{"n_layer": 13, "d_mlp": 1536, "vocab_size": 8558, "activation": "tanh_gelu", "rope_fraction": 1.0, "attn_scale": 0.125, "parallel_block": false, "init_std_up": 0.0178, "lr_head": 0.0043, "grad_clip": 1.0, "final_lr_fraction": 0.1, "batch_tokens": [32768, 65536, 98304], "train_tokens": 355100000}
MLP neurons of a small language model. Each row is named by its layer, matrix (up: input weights) and neuron, and shows model dimensions 48-303. Each number is 500 + 50 x the weight over its row's rms, rounded and kept within 0 to 999. Numbers have three digits each.
After each neuron's rows, "fires on" lists the tokens most often at its 100 highest values on Wikipedia text that the model never trained on.

L8.up705:478566529533541529530480476540458504508531547467516538553552561576522504537533526536453443474516474464438554541450567539423533544547480416552485490546538540618476579560499414475579451483472487584400622590583495402479539414533423538538476453503484513491563510503418493560475485473390464439514458410487556427504475475527496456577520468578501584502528521520577480507463478445407440487522527503531541591568525498490468476589461422519457464505566514596389556461459546482526482539484488463369397503404425500511554515538534499590512526530537453430477486448500572506442433480465477472398376434496586510444521433444493476494480442443540525458506533449464473473433490508530613465551474510437462459556541504523454504400466564505480583496591502557513514623501499499519355470378501
fires on: " \"", " his", "–", " '", " ("

L4.up479:441646500543470588463488445453543560520481536510554474445494534590499440508451535399495489481512526469397550449556552530425461560517484488516559430359508581539419463419595407515567497518455543544518485594432484586589468570427474528505586553532517468402518477509454406491500498543480569488508454432529495593467536495499524506533490524528558432513578523527526529455505533433504400492592459414432434504393495367519522470474453458468395477507540552469533497467436518525549455514520529476485448448532437527461476550599515575519516477467551562522639537492509489462490523480436454486537564480543550516527543543503489431543542477475392483559511545511447445488470479502541441530492474465513496482519514493489403451554430499494577498483435473476458554528477458567368447517479484
fires on: " X", " story", " sup", "X", "ount", "het"

L8.up63:467536489508507537550523506476469538527464459548485570523449581589544627473543447493472545517485569529491439613548549444464530549488473554468487452504485491509476526458450461517536432524510512519478553597442526437480455536513505531513563434468539396496491407422508611449577572487556469568573577492504590442368469402538496551470496537527509411511579513487479487528487520537492509477579460432405389428515476453590402487473504517515472486489585474499550487519484481458524515489500497461578482478465509569585488521506494541534427524568480503459569590502497529398483463452432531412457511468478602476466472510590492436463538515493469411476458483518509477493548543531430501484450536409611513495484499526580481414469575450510443532506409510477518540462527516512487467474539453
fires on: " |\n", " |", " ", " —", " Length", " ISBN"

L6.up1150:464504435500530515443568568512496512509458543455515523473529500560456471540487485504468539413496540453483545437491489556555545590523488531455528484501552537492489490459535496529530461478568399532538518490416464494459545519543455457486533518569568489420502543508520417460510544477533507500408520420504479520507439514593559511618502520547583413536431515562519554444474503587488540541551601487432468466581491433655438467548536458495454409558501492560456546527500460451439428512510404456401410439392446534593487557469512512522514549494537450494514593497548466479488440457571529466597478547518498535554514404469473430579555507517515489525498479497595536440436473520496463535495543533486484478527462517511408484478485474546557355477492534559442453449521498519444517504557512
fires on: "C", "on", "is", "oc", "x", "os"

L4.up500:404545481444556521487522453526447440559444559465518505461566494588563504498392465489477580453556552509464442506529567416542480516533555506477462474472474471428405477490513481445453408470504422569523446567500498492522542507445514524585496527595479530469549497483510449487532490521518431499527523386468411587517521529528464471465552539592570469470561466573513539576371484498546551507483483438485542428557493449514366450439506449473480450512581457484405462479471427531443508494491558563474526522536518562516551434483574474531459486514472520446501524490572510543496443519493495516468565593603547480557354535515476518530439517502519542522433452435575527528474543448627423473441482538481498453562557516627507394548524601456571544575530537520500554447540483583433609440648503
fires on: "′", ":", "}", ".", " episode", " States"

L4.up1507:490533403521567540469513495546422503553512488356464493501536507591494510493510382574473515564500450547439447375508547466544523486533586508483545496442472430483428537505494532517421400434458437548454541540463499465476459468480472416624490447587570545517535420490488490514503439448542358523466513418442437446510393469485457492529544584554487446511522557590594504547458462485476573563459405519482563474563478426612399475395476463510431511473527467509375433528560549528420468540530498595514463519456571610478534508444431416547450488422492477449497574515528536559490435528526594453573550501520507452503442514527438532539534511500557507570452549481459600487511530464593449461512496502537540566545533592532484435442469550487516497544509473640463509454535483505513588479574543
fires on: " g", " Pacific", " sq", " to", " ann", "."

L5.up1090:532544508583521538518515582419381477541456419450509632613506477492500440550554520454546482520525472386484524465465510512534521526467548436570559491475557494496457612592484501399517501563474504466375579515513512523446516446486436564521505469538498521518437551598518500595478491373619428508516523565542481510578497452522428474500564522507466480453469533583482525534551422531461488416451438500537501391546439453519484480570465509524514482538577507515469583485468573544516424547543519562525514618492532586599521549462498563525464524409490539476525535530552592514466483507482572485496464457467496483482466444491514429530494497453562519489452470505458482515524486517463479473488380512456536534489458656411499539544444484489514438423545459589580474498532469449520425464529478
fires on: "h", "y", "sh", "b", "um"

L6.up713:389463390487488564456513517424523492506435509559505491575561519482503576539484497552592412479443474455511516410502528555499460581496523432522509566500558481630517501477367545532564478530515557583493478417416411484506508551541507449541468489553450516433588506491489474517458475521530500518530534521503485474543482478575496500594542502487537438553466454523457613567545490530519501524445478550468510489525478453483401487596517469464517419532490497553479516538533513426523530585517399501468450396400492486555548418514489477521456544473527424562514515566492472526464481565548487446562463498530556475345509472549490498526445558493467419551512488481468510358527493362471468628630497527409674517623537561468538509520528456490439383478535555512434506454617446461463562490431501
fires on: ":", " as", ";", "):"

L4.up1237:565492458563489561370445566499549492431500508448480615461513501535557461571534540449516504514576473520489537501428538540502612486471553510480503397450577537488467618560513523563506473633516521542457487514510542504500496522471563498539503451476530576550452522537512551475576523455481409401517512542447470492515514447493525455474487461502497499437394513532515521508518493533510508473581558409495513457523474359508498573449446486508528530562492436433442548573481453526441505602551503454604559612574551538621511517450551566514527450486542438479512594455543531468443530433450571480453603482478501405487529438465559517528503563436471462490467509516576550477450549525595519522476470512543443530553512542531505466475384503511468414567513422546455531573553447575528484463622505
fires on: "ical", "ological", "ic", " cultural", "ean", " economic"

L4.up1495:550461473496453481502466485453574540501637515496479489515489480575505535540457573392530410569477503450515503390482479534545538504506519466502620544477487592529461508469535483545542476461475461503557450527529455563531410502453518523488492413447560498484499529532439493601496488528462415501478480439545521513547420530522501465572488412525642412497588488554516517532449527479567432479431560526565511459481487446532506457460428469571495431472461539524427517480421581472509449532571538484537505486506483496495477574554523505462591538492489489385482564518522571544506466460555511533453492376514491453428508505483553450540581525553512471507440471529419479531533479537432493486482535556440435506488486517516476562513419501549590404486479522514473535444570437398586466554485396
fires on: "er", "c", "as", "with", " in", "is"

L4.up700:582579396465512534585518505570396511528505516499480499538425556582491500508503497495528546516454482522549476520427542518528569519512493421420533508417426594471428494527449443413497488412502479504510456561392485432459426429502505474572543493598578581521592527498428495460468546478444555519447411539541538493385495536516467398597686515647619435476482575467461543427410501469511519516545437481574530521445483462452505429584432428458525404431465530523468541563426543544538489506576541442483518510452424544486430469464486597591432561511573484465585532467515517491491410500489468494523511517559537453433482577478501458564466514527518444502423446530581475499484500563487517440526537444498478513559532567618469477491514537415492446513562560547468467529544500415546354450505468
fires on: " '", "le", " of"

L5.up621:508515526530504526454542395391581473542553484455437499528520546523427563485500450400493543560608515496443431391404480572495518465426508527459544494511503585489523536528432456524527437587511477506485430492513512565540502490471471536507488445530433457569459533538446402445497496555585488475485469438518535498627461487487458461466519435473527489475493472527513520526428438475575387559451559502442409415508547406465432552443513506472536488503547465510423470503432541497569436517519417543500602537542562495509470564485556505470568470469478557461483572452494504491454496441473622523528511588566490518511503503563486528553534540457455431480473500515502526471477399614588410551488470481454521513443493445523463491460435587470568421632576530519489468453457534377473598512518334
fires on: "ist", " of", " di", "p"

L4.up1499:579426453592505492412515491456491474515558503413574605548497569550509493527511511522533441543588506476448522430470496499469556523595499548480569438490489499460522519602483469488523463517532460559457476588477511593533451512535425428452470433555468522404477444517391447530449588479579466471556579502357474476499430516488481552438545531507493439501462517542455544506493384521483455377504534553466460403471459376553416544439458472505504397571527462468448544560452497540475456524511486584471497534459434560555467486563466532471477454464480471451563516415538491483540580480634559512501565522598613455546452434507459429639444561541426520482438556483506498479399486539626422473443510542557524553466506470522538455457554518514534396574558553607519511476507555460547577494584496
fires on: "i", " Di", " di"

L6.up1178:537557508526488536476469570496436545510481495396458537526514476527576520427547494471470594608512518497580499434522536481567580484497550466508513466565548548509403573477455473537607525537509489520424545526373537455569529408472435502593498482481534500411507579485484601443470423467512495450426508496416504462525573452466488477524474518597511482447441500488464451487511530511370539543513364525548477544550387502593389493618422493526511493485506439547514564554443621508492506515482581445504495488433522585496460501389440578543528389461409530491525441532545447428491573538463468387483528430562528512551527467525483493538522518442567432638482473456555463500490530487488515550581503414534438546605509572508472396520455545551574493499526504589451411471407552447503465571418416
fires on: "th", " early", " second", "nd", "ust", "Early"

L5.up701:469506475583472524512470346489490514452584481450422513574525452530509580502508449446571515550518505423415487380522567514478513432451538436491525599463487525572593482459533514556494506482418533484518482513493480475526480511490495485528424428498482471478555487445569534577553546521489378445546524493533530542520467526482479461547464454485515482544598468467498612570500532518532480470482524465577482473453484493505472442591466501546577450545512537505455551553484578478524482569537474562537566537416490588505477551614536533503535494505484536485654547492530551394546512517481514552507455475500525395443589482482529505609550540526521536510516551526471540509428491421524550472542493548399543555507451503448472475495478494585543530452434559515491553368568475464554439418406446
fires on: " g", " votes", " title", " G", " rom", " life"

L6.up474:494500441486500560472551428450509530421478531506496522549497481581403528513545489493573492566559501506406438454496519542553558530565546465406503575519529391501507566468556461464581535440478574510456600492489533450515489468491534547531471501555515509449586546438440511547584455536564448535568476513494479458472509452493413448564535432463507420508511506505524530490367574511513460454506463572490436491544479469574355468570441436601488475508467513469392523597497456527525465481509473512553500531382506576587476555524432538536483472469461426470545564474493450627578461528617546439453497458539553400506513517519542469605501621500546460524541549533508553455455481410445504465544505495467471552467487504556493504483555499433434515493565532559440564473546489417458493466513404
fires on: " G", " g", "."

L4.up894:508496430478446626505489496510485488561459401526431508463562525560528523497532499488514575526493465457509524516485496435630478424473509433485534468535618441586538582479511457556437546545539541488450449377506551561541497451572490458481513541525566619531501495528444506568453525411525453420491573446446577497537489459491486445497523410511519548474496469523538480543545513498452534492504496457523481521412357494478587528537494478427581481483606498488444543546518598448487423548463418525533572557479558538485455523490454565486455510425568574498611578554546575519587503468423519439476543469537429448494595559556579540588558531487504364544579501537456477477485473562427547460546394526466471541561501506527470524463451531467560543423514472479483510465507434495490471529509553
fires on: " death", "ub", " father", " mother", "urg", " Marg"

L6.up1290:576576453480499479509487445481478528516489468445600526541529518522428476458483490473443554431516417522459452457523516450485568487461575424384539496490435496496463515474508528471421299483514470509470579494407503519550503491443430539509595440492451582522512505491462430577570473583501416571448543498441587577390406555474572486407408462563461474379594493507563510616509534525533486559527470518482419410516529488471468525538494455500520473568568450467436523552411548481461473530548439476538523506436509601470521397467604565477541486542567498516476576463559476425475542551503508467520377443536504423550436500492498668520604440492430478507408436535515485463441532573531460516544459501549559511572571522533453511459524553566609465487421481560502477429454504544528534465533551
fires on: " of", " the", " a", " video"

L8.up259:520535540527504558578445518549566561520425450445458496472533476476450438498540463502474435545407569426499651522469496524537555415473543497491543502568417590472513477567506455456515455585518541572470393532504458457504467415500540461485579522488569562485496566575452489531432570477444413494424463494444486535529527543490479469511564463496611549492457601464549442408459499455500615396586451454599455490423457547500544487565530467473487486525496491531443468434444518504530517503498482539548627563429413454449530436504483427516475529480559392446517495548496489509542481445522492538502383443472522433470599541554458479516573510490499547409497517569517518567606568476498541560532398502502495412523489553472586552517526470508493472486523480508424458500532448536579478542510488
fires on: "ed", "ab", "n", "as", "any", "ib"

L4.up1113:503513455503523616495465493423563507517458530504460530548556506546459477520566423535526455457540488468432459474460517553608611487521522491461474505518460601461593493513441458415520486477546501563441526507444500550589435452508548479565539506531589503472510410527482447480531563463477513528509449524436552588431487493518465469485589424588547382483507485533566476442479520454435454558568560458496480525359445467441397405498493458390524468457584504638442541532306471442549520517545473515447478517473441512497522507501507454581520572564506591465549524518555473444456511547516499460499434525510512434549458543539536501610535419525504505470464463465468468469504391556526476509512525392448528485507493449466455521574519498515433488458480547492388494526542433482476497514518552
fires on: " of", "–", " '", "y"

L4.up246:491514455480400510592509588536470416542477481457539481567541529514441551499501483383527533491439478504512536431456510504565563539445537472532572536456465552526439453491408458545477430493471406526491433433508531482370537542560507526531506466485523577467462532493539447474475577500474435498462491506571600404563456538493532448573500443464569490391571487553582513489437456507552465525422436576564541503498574523542510508566590421551434477512576522531492539431389490524506470487449569547360548497489504505478473409459445463531551508514465528493522534475488529550487446526526487504545405467564441525516516491534484467539612560555464536453554544531508503517604479546442515460511487600535434445520537516435551415503395487581566394463575537475551442535562394523491503569417389
fires on: "g", " on", " in", "is", "ou", "it"

L4.up518:469497421510543486495503515434524491492482528524556495463527429555505487514529431426547461526506510485397452531564531461506556489506491393440542521436591522440492431440575471507514525544527457586514508465481527534535509547443556488488499528550484524462526459613474405587492519523623504423537492438490446545503492492537597512522523567500611389469566503514517515535439540622444510477525516461479450392428390329524379553451479515515519396549604472495432509514499514480475461513539444604438610500468477533422449486533518424494507492498498498522582577515535504521488494525588515613522550476531540437495492589552537480577460562507444538510499466440507491518461527488561402526495486380485505488572541486486501449548496462422491493492461527512456516452481435535470559618557474
fires on: " X", " II", "X", "on", "α"

L6.up1269:458484441527598429469508558482473546577466510402614492454543499617486532593514388510507391503539419394432426451505503518486579428477472541517476433541530538573604567546449432526629366483591435595469406547498440477499484513482551511518491434600537531489557421558488492492487486430527537526525516510433470476488356485478502476425551503517583485499404558547557554542512455438498490534540474461486477428548514401553472442459588490489567491517558464532505542510531507477423498596529417592485503434463472492581459553557474474528518543476534519471548551486537543444469440577542510489547410616479498455586532467508494435498539440483498482488486487536542579535504440498571545469432500529518573452461493518501548459501443456540590442558450459520418546426483379586541611497560497
fires on: "os", " non", "or", "on", " anti", "o"

L4.up327:437495465527464496484519564465529648485520445507587487563465485556451487572524479481465480535516520475430409495544500465519555445460551514529533560465577494557499468511452630467501556507548557481484468432577454474553553547552519489483480467486473480445669487519488441628470463475507391480568499522408459426462510495655457433478456404443434453525477607535485524431575454492525517438480482506614465485403510486572457501525474496497600457597507446522491512508538427471509440583471445464501507602504588472521411529489366466499633568440501390506566523461537515584535530541428548533554538499515448521488521493530494518469552602514616505534507519418531592500450460525497480530516544541445538486620521525456512526537523480452485419484485384536500462476539360468521471549496509
fires on: "il", "al", "or", " Mal", "it", "an"

L4.up118:461465484512566497430562484542452540510535575409541523534459441538533443471530465548449514490450533510480462468454514474455553576573481445462441485494529428434442560521472480406526445473527479474429460564500477466537488473488381506497506401504445515604558488531491477484502574529451470424644576475511543488415504462541470471456519481492514551497551495484379620522394403622479490448467535498519512467430553465511512452546552504504520474468498526591460612612558437550496477579528515584543476517526511544555461463455493501538592397449518364467553531389526570503513517440495496497463543563513542470490424473520496606569524484483481591534436477463476544503499526485486495427460449475557495535525536485618446495517593465463483476483552529599540575449529426447478504498587523
fires on: " l", " kn", " no", " den", " eventually", " n"

L8.up480:538492493477506447609500518451527607550385500434509567469521504517519508450497487549515573475509524443506464580533586500548491498505526422446616473491583528475503522500426408502532450565480452414468520548485431547521476537514509521548466506435561582469488434521410637437469447497493408544531514512475510445417441439550489494542501535522584499463430536477535529484516528449525512514488400466502422572508483424508527543485604465524522463422412452453543488435489593516483463537498517407598494388525552527469541450535492537540507488512544428443596559521550473455524457492408457480442484482531564487438464531574514495537509466575551536494510571592523493519523589511515548565527577501572464431545562583478422478455495455518498508479475518520577532585498448580497454534449556
fires on: " |", " ", ")", "%"

L8.up660:444523501504533528488527452548463531462424473522508576498520477536577493515543484456481543493554475514496549446556607428637527456517514526452470451413505476528480485414450587507515507431555590510523445480430434441573512463406316552613466542452582475594537451437423511460559416544507542465492546483418477490433494463557518445485554499504478535510538500538403498483470522557344578535591502461538494505504466474518482518474455380495554537561422516527443506580437481455512549515457516462480499564461559593505415420491499555642485495621560506382502496516592418626474460438452464456411547475488533484453424531516497484496522516506626514492495507466536484486605561452492513421545489391505455566509588534544454430493513512587417547577462489516613525532452434521552465456649552
fires on: " w", " the", " un", " has", "3", " pre"

L8.up175:506459524448508526536464471522517498491496503447443501438540557574603483502507544512359520538596507560532547521543565520413431566524536410485594483459491543582471530422452410503506471465461541536544535517482505475455486530475466469509424480555463453545539396522440497519430504518397498508553509363496606505357465481490593431564518460485450588527574472479522499478483492583497525420406495522482527569538464388518472476590450449564397437505579515532472481513507487513492465566397484419451435467534529507542551589491493537562618501537522409447508444532493567480536496417479516473446442492592491554470549458571484534542475440483518505488525529520428552504422501563505499523468484508503586526457555569506462553445507542584563621524506531564507520516553530417471491462520612
fires on: " b", " his", "p", " (", "ch"

L8.up1285:475569461475505498438441490533536484518490448397440517449516427481429503495440535476420495498442491493453488418473513511500527412396566483479668524407500571594458557460535481526477434480440450519523536502430497463599498561472464522523502524522514489434460484543377473474483383499576435500427453433543459555506466471477458486539570457482512525471499607566559565493430524582542469495470572487518454452599468396516482408548432477434520411499441583460481481506409618523426437571534481547580476541574533520487584512461474567466548480442468476435473486534545465504548440555552514513477488537659463509433535585523572511519534434509527423574402462529588610477501504551590410575536414508566520476572528493459418556520412477533546492492586544575458465488530422464532581549494476
fires on: ".", "ur", "ock", "ü", "ip"

L6.up765:472513449462537529577438499525488502543391469539458514528503493539547435521458558408462443429505485504568486530548585490608524557459514486453515373485501578461511487594505491525490480505490504523522527458434325549537517444445381514542510491577491581532540499570495565541552496483544555514561471461514577530367397487525473453506562444506467516459505528491545521482416523520533473492433455563474490455463533455499457488469503434464470521568617505545484534429466640457439517552445415476546471530502491555600549479598485499513505526509511453400510586412457529482527496522522478433512432455487503423512504488454482553558437425455450494530488508495501572490511478467484419426484395481533588523534545675596514517555449516423591576490522479521530536502510437484515506568537553
fires on: " a", " the", " of", "'s", ".\n\n", "."

L8.up632:517486507510486576556441511527523512500472504544540580505467611481542604577496474488507534516443542470416547539526552449515427568612473515527502501491537465545507535464403543489494519403588513485385509507448541463435429481573586495518556447459550481431574446516536505581461552449451444504521670464375567545463464399506473496511480468520517514455585542604501519438528498595514500503486454425437451590491533452513471448490493452452528500503610422551505424523427575500519479484489500429497380428503604554495472485556564535519406480526542371484475494488543538531511476433468490476444472501537592462529532408618546472559502561501457466490541595581470477432503510498490601447500471503475527509558527513565493488447475505416512461467506487413511548592477483493426520416594521
fires on: " |", " |\n"

L8.up325:494508484561513521542493482565479524509443500527411510537504488524548540465480493555479535548441521529488518400542558441478487543557555539546540484555537463489513501607412292501447461481475434494460433468519492490504445478578447498497520469455428518543490497518488496503462514423468519565578475466578604452452500447486405432470608476620518478470534442528530580599338468584552457501449541543483400551470564533633494497560620503475539444517467509578464527574409533505494528485505523490452504478474439470577493563562480420487486464454530487510463575469429454610484427461536511469536474506509545499464462422550429505483476541436511473489568534492511568541494442481472559434413541514435535498483531568538465532494488512488587455509488648496496577515545526422479463477440531
fires on: "f", "G", " F", "ce", " J"

L5.up1498:475594482559488543467576530538537499553493536392450510519531522532527474461466587480454509502513508534510442491441540465553525458461546518460461470430511584440400496490547563502552604523504533485532486543379581393532485483480417529534464493499485493452529600533577461527488466466559536529495561456607560541472518566481428484461467493508453587472453519506452547554439505487450454562473524558490480430603529477543534504469371433486438475543490569545387528521492567529551496489526507503454425500448453601564537547471501599521547466382568500515500512452486524460480537488507645534490492429503585538486541411533337470532437461451457407475458492465592603382504392603484440548466463496433454421424541465561396498516469549476580585466453542511541414513415473439493507483528449
fires on: "p", "b", " of", "com", "f", "ric"

L5.up417:591536508596478526448512514518451425541471431594479569458543566466498489571495493429454447501574448495448524528513424479537504487494556496395520471525613478549588566485481471496407534555536552503585495442461549509569496500519529490509410475608549489562482489636517523601474468420552456451492521541532402448450398467543564545592584528551474509425478532562560475542481434417485575521580485507568534531419438480529468514424429500439484469604449570545483535528491444466357438521563400501511540514490484526426581434526603544476553456473461431501468495498542515516475519436524537504523539467540523469432468546639506496459462553446535482469445415490478545483429569494511456580474514538439591425514532561472534542488475448476446396541519538515507475563465480536506537440523471
fires on: "2", "f", " prom", "erm", "r"

L5.up875:480497459565531578497451549556440505475490504438458524543505487499482473512546492547523487532597474536518521560475523458440521535468521446471507425486484523557425564552578507465578565546547451633412546546479475487539439509511446492528524492550421534390559486553463538521570533458449522532559521408510532465469508472624345482483504472502473456516452525627445629535501456502421548365538560506556493503488492392578359478516507507546428456536496446592457458467499531562447469523575484545420456396447476469557498487506479560531598466428559502451553475518525534449500546480452533365469512541495645480448463510526462480582473408474497525563542546408433586540492503461458569531454528505499511552616486549569427494433539451499522549452565541612501490453475468526488473552496486
fires on: " l", " kn", "l", "est"

L6.up131:522525528513506527444513481453480491552460431569467504544554590504427478511606556555400575538555510479454459434418509495508559451494533517529455461572559482439614487586546430569438566638485518470425502508510554474480531454485445456534420472443537551457555566483436521516488536435546387465481545464397483478558499469506450463559477518452441500458348500526517535493534458494439472461423458472575498521477455524568536468557480464433487472475576429560465567571532514462514426502415487466501639473447535561525450410491442511497439527525459557527514490426453521415488569454467515480489515610569500549444510437428584592647526575458571404483484541477501498609446570530527565506531495511436506424559536528549475467463493595478532549493577443560498488462533538439493405527477501
fires on: "th", " Th", "nd", " Qu", " Bulg", "rd"

L5.up497:549498432457409553508500471403479534475522495500433577532607487566512530540440474501488505474552525440405403416568531513471497554485520503528602522496458410546470540507508474459409417471455490546546538522551538444511513566436501545511528573530556479444539466472583477406491489562509453448460463410451484496584477472578436474579616461438397451516537469588512505505522542455501527506487497453525493448533495449607501443516511480424532434588475456450427413468511466602496499519535532473479504530508497529461472449436528594475560479436457460474624529573573639504522485390518548494522492523636511516427548535523578497554510513518548484569437576478488599506414517533553499504528529518486592548611528514416589513509544497533471513527572452494463486405568460543458520439563514
fires on: "%", ".", " not"

L5.up753:528418438442513626495473587468538492521487469460494459646536595524529559513436496562469531468421421423487490492495543505473528459473534474509500566529497687553482527532413511541509569524489433559543515460468531548489506460486536475501420524548531535449535537522573448528509511430506462527537536437498546485538590484541448496578558573514446445540569485522490621502464470600544593422438488598541488470525500457561546458582503442500559413494483424567509495540466509435483481508483511503551457463448596569599565443518503466550472566470536489514450590589541420548492419525546532487482531477529582546461461532553526485545489522501505514534505461519541535397553470442450514471474548531443486481564486572497452527441459511450484526437541480478457533472645424488419528500475406
fires on: " as", " where", ":", ";", "^{", " while"

L5.up317:476515477468561548533385425514538517582442551484543489589477406544495467486498500507512440473478577522534522436521524501531561405453547450465509531531548495538569529494400539439553406652605509514427393544464460541465457506562390496560525422507500518479530449527472439502553502461470555570540437485531538551491472481538566453462551342529511515445456536448382573451453441487524447509503516413580545523462470522427462471466456437485584499487620528587500507535401510588518484540532429513476537517417474481524489550477477502563612516520551542492456599509577443472542456507493489396438389489431480446472527417497426555610489460547486509486547360478561511526560452496481550562511472490419571480524487496526380545446468466542535492480466548442471486514566488480531482617485513
fires on: " ass", " res", "iss", " conv", "v", " ev"

L8.up877:420398516481527497579600554465552554552506501493525567503518511507443509497531533469492584608575496567448472554542507457497533480505444499559528585460525467513534519544480509628607436492559464467454537571513553444561426487476461545518493481510523500482570452444450528550555598450500506581518500527527516508343477398490417547506545510525554430444477534599502443556561455504506435411538454426466502486476459539489445464455503460513517493469583475505467424535536478458533471486570530490482440446454488498483515549566586519503554459543504467487560611511526569446521493539395574440527522539499601462403430446612541493498601557517469497491528507547450471427475544559479564518474544347519519497515480577530442409492480548488430474423507439536550511457544520517482472401418469
fires on: " |", "/s", " m", " ", "0", " in"

L5.up1274:522431526593468578436570520405472507562411451446525589556545452481491454493545435457537517512519540438485425441561548528591608420492607506518534435551573475447487567543461536512532483581501510440576503528438512551602480464625493426553409487510504557484485543479519487558456451522437486517570545580489527496443421511523487503477493470522543458486482430590513545495534476461472478537484487487579550423440423448477538524470417475435573448583455504545446561537514476561424486456514536507476490494544471542574490547519604528520556447579445492465513522465578541576492530494472507506495454499538471481467465434659482542514548545481500500593537425445443539443475500561511452580469582480449550484508485545489476493528497506581399479501551492555508412528450500548531478414462408
fires on: "r", " not", "2", "6", "res"

L4.up975:464532454541462548525503545452559560512456440492435551601443510518511547555528523532403473536543538524487506495467569549476545443444480627471499461471535451437561447544580518600506588459577518589424533472474529496542551523515436514503440391615509497524544523500512466489430503511500494553486476500630500547504517465575408490491452459559572471462448491542500509599539446529484504511403568541518474410523547571417551509485543486460472474505414523466529418556463500515493479483501524483536479501555398552547475560561573461478488413440501585533489501487499543517479541499532524534589499551579565527538530532549395473488571495515468465532393440497567517566461394523622425514491504500532479425481517528567462545428514482497549475525432497517453430565668539515473507505417468
fires on: "b", " other", " paper", "Other", "f", " own"

L5.up325:542393479607488485426500508449540509420513454538590552538439431550513516528494487566566504385637411520464490497509502578516527467474545426523547500499575428571524641576406528559521509618573553513416556425505450470468548541505529451545539501596538546471532497509470437502571542390503461434597555560491422418512533512566537441478511474489364395511456556574492481564492482531530532505457523488552454467468430455527458496479521464527537457591534406493461541532495499554459443571563433501556446562460522496624500519519444455492561547404566473431514572565515536505445523529458587462505492540433432441543549451436481505542461465446534470494518523452508528496502498509487532524490445562421588540479504612396552436536473567448467501539511437499494547558585470531488527500565496
fires on: "ic", "ast", "an", "al", "it", "ean"

L5.up1191:452470447539509539474543455521466579403447425445563561492464437552507469587566580538521440566520596526444519446571505455587563456452589471414539469599521555529587624567493459469567450579636611483499475510459498519581498443478536518539556423458540447493531486543541533493545492388463531533531482535437492542520403419532478455471525468463480475417451542521447502478436424430493436485573511496558490511499486497482529458441568433438552507472550484473570485475459501596516503475577445572489451514532482541582486579527499636643571456544461431485440605473553476427542505582521601380487463510459503478501514512570422440515550541499461524522494426441577494527531461459441555511579465513529603455486490543443452533449526484518486520564450465444492474517468500512516517499554523
fires on: " ass", " dep", " conv", " em", " Rep"

L4.up477:534444392490536462436509577539483553547467434510527549598476484475529410507529467553476466546534457497526441449480458478458560483495506489514510423572502523532551651545432593489517457558620478525450487579503506503450520457535491522447438383495449531510471484473508535482531619447383466396521475517464568382446532468568510505555505392581451546351405577535473501531506411552452464464407485474453494515482493519510549547561512470489508388546502464546509560528498525576493446520469508472457534583424538500605500532541412485551494476533493377450448541514497464432471547465464612488450464522476503503406515482524481576500448517509522540527508421470487492519553483589564554442487476510510497404517456585510533535492484474482516429520584503514550456476533468476584546630558474
fires on: "u", " Gu", " Du", "gu", "hu"

L6.up1176:614408461522492489432401383488562487519433592464484514547476485532554397480542446418488510523491455457515530471448564569542507504487498450477559518541479579529549518440469528455616424542512475442541434596537494553471493545534457535497466530485499469454494428580554435543471533577526500536517487460508416607449489487508531484467574481597468460488519442521430525473478459515495397541520516472448493522501437382521406628487454503398572369473503407564509524618339521527574462509538509517412549604488541455512528513605493515528500493452498557533503448530519466439486534496565489487530446531495548532480490532525517524643502551545452535495489440455539577464462446533560450525415609391515542511497497477502466465439519438476447438555505465448451450594528501440561504561554398
fires on: "p", "j", " Di", " years", " di"

L6.up293:464484513542544552482495469514484513531465483527561533486622470549520434514527589486581440444600551510451523536589539473566468496414588361562497519491543485525537546507461521555548533517506574494453498502545393505507521498508520469548470491494559505466520531499482574490471482487505476410577508530504409529521449511545407442489478411493473467488535559579488583544513464563481537536479415472544440437479450417482515389486497409538601476510524443509462543525503466517552466468486517562418460536475559540601491489488442509611506515462511528518573571431526522521510460564529539443510474466541502505405528485433455487500510578530542510510491586374529488597527526384529529509547523557403573539617522542447582467492550617527485500474520490490478534434642432531452453457474530
fires on: " St", ".", "-", "ast", "st", " |"